Weights of a small transformer language model.
Size: 10 layers, width 512, 8 heads of 64, vocabulary 19640, 42.1M parameters.
Architecture: LayerNorm before each block, no biases in attention or MLP, capped logits.
MLP neurons of a small language model. Each row is named by its layer, matrix (up: input weights) and neuron, and shows model dimensions 16-111. Each number is 128 + 32 x the weight over its row's rms, rounded and kept within 0 to 255. Numbers have three digits each.
A block is one neuron, or neurons of one layer that tend to fire together. After each block is what it responds to, as a language model described it from the Wikipedia text at the highest values.

L7.up264:089087151128148129132093115163075137172064149131125159136130101108170168142139132084120184116125136134124107181080104149106169145157127120162172149114112134122128177125124073130111129185138105139166125173080131133138164132173112168129170115133120128156122115164104157064093113149128207078
L7.up274:129122183147090155148116125122133109166079120192118147175157138112156212087140096091184175134152125073103141182157190071155076109124115109181084153123125149061110137147162176189129111194138128128129111130116118109183154166162159161124138124107138119145108114073120092162146129121160168101
L7.up416:144195158122066131112081084118124124161179085172096159162034152096134122163141179188139161147105177117120183161151118150131081131163142126170173153134117117178090140161063109124135150137081063100122149152088104106108170111139115097135179198153103107093179178082167162161137112154091085118
L7.up555:071145092156154098124103130206150150076115146161102155100126119142124124117074128126105136120160149103163157128136111156198149117100099116120192118137120167142118125112146196121147159129088163105162089144113065164133172182203115163137152110120126120071163116159131072113142139089135128113
L7.up563:117117117118136138125102094102109131170150191138147173061161142172070161088142118144184158057063177137085061149167125138147141181119147129189176126095134103157169122122033165152189151153132133138126165103094105128142153152087173086160137145123183120089142071105147111179110094155141151108
L7.up845:114127152125119122161116123112113149134143172179195159083128094067167132067125156135141113074077119200148097096115113111136113183151195164118060184128138124173171084112136138135169141142173120107164056102131152112128171099121065110171187136135145120149184147085146098136104136133074123164
L7.up913:051154149074107158124125086132138097126105131179117184077080147129047126139153145154179169158139115115168123129158126138165126153111112132107149107078123080123110166166126087082165145138136160140099109091155097119156126121118115141166155172095170140100123111188141065180091108102073124145
L7.up1013:135092084129092168077140141171111120176145105154156104121130095077145133086108141125182130091147181140071098179132119129115155099098105147120150115117132096109145149163134183112100103136152067061126072114146126116127106149177102115136137164079143152088210089177127127093108114144162128129
L7.up1240:194142189183121136091124147147130075153127073190137175120071121136126161098118171146138104127135137175062104174124113133191162130106123102141184159122117152098168123125060114138096133082044128103117134114097089117158126157194143132086162136138098119146121127114117121137105054115160178119
L7.up1302:134123155180112054156124059153162082125108183154114110077076096135099067157157131147151089125074096108162117204099135104183152116135151113118092138098132165172168102128132127046208128151123130121139150148114113113071123096178129097168142138188108152164183177164134118168114127127151142090
L7.up1380:133132166090163122110103078110049133142063133173143134136136120088165140082118107158175136104190154124151163159153117081070094129130140131145116127176119155079159163170109191091111145099095093082144073116168134159106118104115110135124164140153149124164152125096113140129127070180103109134
L7.up1607:143137123127135139078081081132128127073195118098118135125138159084152154092163155105161189136131098072101140110097142147071169073098104114129096208154146126137095116165113129119169103156110099121138153119148112149139114113091127120078184126157144071193156127065137177168073108135142119063
L7.up1654:123100066129062141133044163151148129221117123159093114142134130084091186146116121079197152139126086140162112151080170141138127162153093099129081154125123150099130214140108092074143146106081142132176116106102118115077162111163119122167172154139128155182151100157139168081134120134186156089
L7.up1733:108148185158112111088123136145116119134173165125115141110134106077115118135083123117191148089162125183043041139132136107083183108152138149144120150181145194134109098144075190110155123151200066091159135161155077098136144134107108149046117188128088128171122143104153097145111132177121154139
L7.up1875:154144152128139103123076107178136160132165074134129175114120135135128137129097147096147113088204139162051120142141178144126142186139089141142110161119125126144210106131152128066152142109081125103125104097186127108081114081189174172133141132093084105103129113082107080089143165110108129138
L7.up2003:124113137186145131101167200093165129147117080167185167108142176144130130068078131171138145131161110160043160137046147144134119123152155173117147160158122083084140193145144148146159113182083159128106101166119121092141062119172144116087157118158115077162136090116099140158146082117159154102
Decimal digits in tables. Digits right after a decimal point in tabular numbers, e.g. climate tables (51.4, 42.8), vote shares, race times; sometimes a later word in a title.

L7.up36:117140122170145120146159096174148132114096124163079107117145085118107085145122103134128160126147141153071094078134097105107055101072086125164117098173112105158140077125154060127094132162142131157138090161076126115145094158099137164168112103155132121093135105082154166163112114132187131096
L7.up701:132111150155138128058158114144094077051141085152097117052124135081113061154160168122135130115124182128124122180170137083135092101114127135140105179194093153152190099130100158149141098100152126109131112128147088113140107118225119096090121121124122137150143114134098115189092156181133135100
L7.up757:162155135100153141098090094123111130157102128114131119118126147098119175108156143149123115066201141173088180184106081079155108109142136156130126138171121122070121142151167126071155175185068113123100086158125118162132110099151113118105120120144120103127133131121101134127097160089147151118
L7.up1079:126128128138133109093093116159098158106160128210102155111114149118154106064141162142099141145166145129107142156147109142117121124165140131116155144102150113153093079079114062188148119152066123110126112159083153114174122138176143148123154082133166097099146104073139131160117078090166106095
L7.up1202:128142078119097147166170149158128105132110167217153134091018077160079160120095109179099135150123152125123119107087165154133154098146111117118153160090132147123187163191150097141139126153110148115136151190165110178136128164154117166110091123118108067119156154166149113102147130127069088100
L7.up1233:153170118080094174140122153155145136107071194168133161101163142123127110095161178139128134121082169139130192144115127133129186140159164182157162183129118124108125165143063123127171156140113060092122128113173160127089171150146135142094119087127155100170162171167097104118077055112112155160
L7.up1273:135130137103144150153150077115120152088104096175072180117102090108135102170104076098163140198155106095151095131112104159135099133070147100203145068113115123138181161143160134158120151165106143126137155141078130145099096150141093144117122134117106073112183060175084158151063110106102139098
L7.up1287:095133132143162187182143129101108088111094105191136195137064115100140109109150129103164118078173170143031168138123165059116159133141126134116114074173052114128169148125140140128164088142103153148110106100164133187111110120157082109174198115154110117138161116077144096190135164171165156114
L7.up1361:166146151153093111118055128060154109100112148179155131083119203110152133074160134185084124100160137157163144166133092133135115143164123137097137146155127091146170133106093133078151170123137169083144136113128126089189107113119114152060137154162135151113135153123086118097091122078064091151
L7.up1375:156146125141131158153172141125135077087103137102099171077134110209129104117116107164148164120146148091120173140137135109124143105153137103124143081160165078076174113134131137098132146130169130122130143110118127113080177134166081109106082073112167148155148151050077144116096126124113117129
L7.up1381:158170064051144167152084142132126143118124120151124125127168124093129146097172187163145169170102106105087149105091159170185109126109108155190097092107140115135132107153116108154110174095103163109172148168124141169129126126137148179116089158129194083131154127159094074142119105132090111138
L7.up1598:117148104124099116117127122097047178099119111156069139099141162161107085093176106159171089131128140135056143178156083189036094107155098149137126124099166120103146140094140069119110097126169171161100093167122143132122151112194141157105146203086117145103157124066097127153131140132140181050
L7.up1649:142141172166115102169074093102098117098133124146155190170125065109168077106082087132185138111134126124119173139094127081167156121136147125119102102132142149147174167122144142137089141157121134157126092155127055147150091168135092116146148075139143101097165070116166119186091152147116241077
L7.up1729:150145093119108126096099075143120184120100082153081120111069107086072153125156152173137189078146145106103103152142137105111153130124108181142103152158048193082072114157130133093108127160107108054134116195127120110076145155137146015112151146117103107090112148159072114161145128129045140179
L7.up1739:139137176099100110100120125107087064071162142168152124097083087083137142128110172118159198093165189126060196162133119104174149105126111139074134117161125089122128104107088089099111160114065139104114129112153084174082125118161087130098141171166162079118119106156111118131124187123123130102
L7.up1779:119190082158097141123194088184144140045146037159114164144101108144101101118115083117144147110139122122083150113107059056098088069118166138129157125125077126128112182091092122155096129177099173164112114095101057067156050200172161085116132153115150120120157093139138108089166150089178120105
Next-number separators; passive participles. Line breaks and table pipes right before the next numbered item or cell in track listings and stat tables, plus past participles after was/is, such as produced, published, defined.

L5.up103:161171078130129084196087107096132159101085121144140152043073154057135141113113125166105141154186135120100127166183135164086083158196158163127140144125071112165165219121097124116096123160075088149142123153149119147129141183158118109163104144150128063106125114121140114168136129102134176138
Passive past participles. Past participles (or their stems and -ed endings) right after a form of be in passives, e.g. was appointed, be used, kill|ed.

L5.up763:090188161146149130117068119133092108175149131215114168093100156074119141132167122129122055138124147186113092124061158117174131138180114168131148178174127137149137132127076082077135077183106118113131165144134071163111088149199124113169141108143109176136212120145100127137081119094158098086
Final piece of numbers. Final digit or word-piece that completes a multi-token number or word, such as decimals in climate tables (6.3), closing years (1879–1965), and foreign names (Gomilica).

L3.up804:131139100137100176222166148115099148101126120160116151132076164102110166155097110119101160047147051097118086132147099125169123158164133119157060122128104134120099156121094171095131114183133120115140122094094083103133193133116134121110188139131088109078126093129086152077125105162146148157
L3.up1619:075194102106117163109156141137141207160153123172086142137104092140147108084138147132151122184140160112172093181136119179134091143134160075116170160126084148162161167065132111091211140135101153098130112135171117075149109161132129098106171125114103084110106092086085094195096127158085123092
L3.up1719:136118101086142070142101125098124158152131072132114151186114112164088096131119119103103131151068071076124128149132129196137070181118128134147106115104102062188125100167121143102136090094106173143142135050182115168122097109109139126118161174107130154114143135056192132155156056121110114117
L3.up1761:140166188128177187084133107169182115081105195109113171142083129157132116136116062109189145092140124090129086154155096143131059165124112107117132141106107159142116184147095123093173114149133185136115108153119133140113178140182128094162152197138103127157126131081160048139166150144163105090
Decimal point in statistics. The decimal point inside numbers in statistical tables and census prose, such as −28.6%, 90.8 turnout, 448.7 per sq mi.

L3.up93:101162127160132105155112130113080119118087123195099179136123151150111060111106141113078123137136139166084127198149108093129100081154094132133105176108077181145108154188090117171143186089102112133136121189102125088077093210113142146136129182094164160074180137117101102088167143129118091109
L3.up119:181122136140091092100112092177101164140150110165114146158139108142118096060126129133104168121155138135098122158123115164104092114127088075148132145076102184118152151149129081120152181126150094085124067118102142100075178133125163061160169182077174076075181091128156156167109111134100170097
L3.up1621:158130119155091135101172208161109146142185119120113184181126218151124114149141107118079084115151134104108146162099120146153159125149154105043184120131140115151108128095152163116156171132119140134143139110120076114109078173156126083163114099169106133139210144128158150144095107123076146166
L3.up1810:146108068150096111176083172165090122178204069142128163153087134140100150093088133192162108193120142132118096156126073105164139110083131109142072108122119125160161153146149126140086143164128112140105114068109122130058163129096080125133131108114082140121130096071066130166042114072112164093
Table row starts. The opening pipe or line break that begins a new row in Wikipedia wiki tables, e.g. league standings, census, climate, medal tables.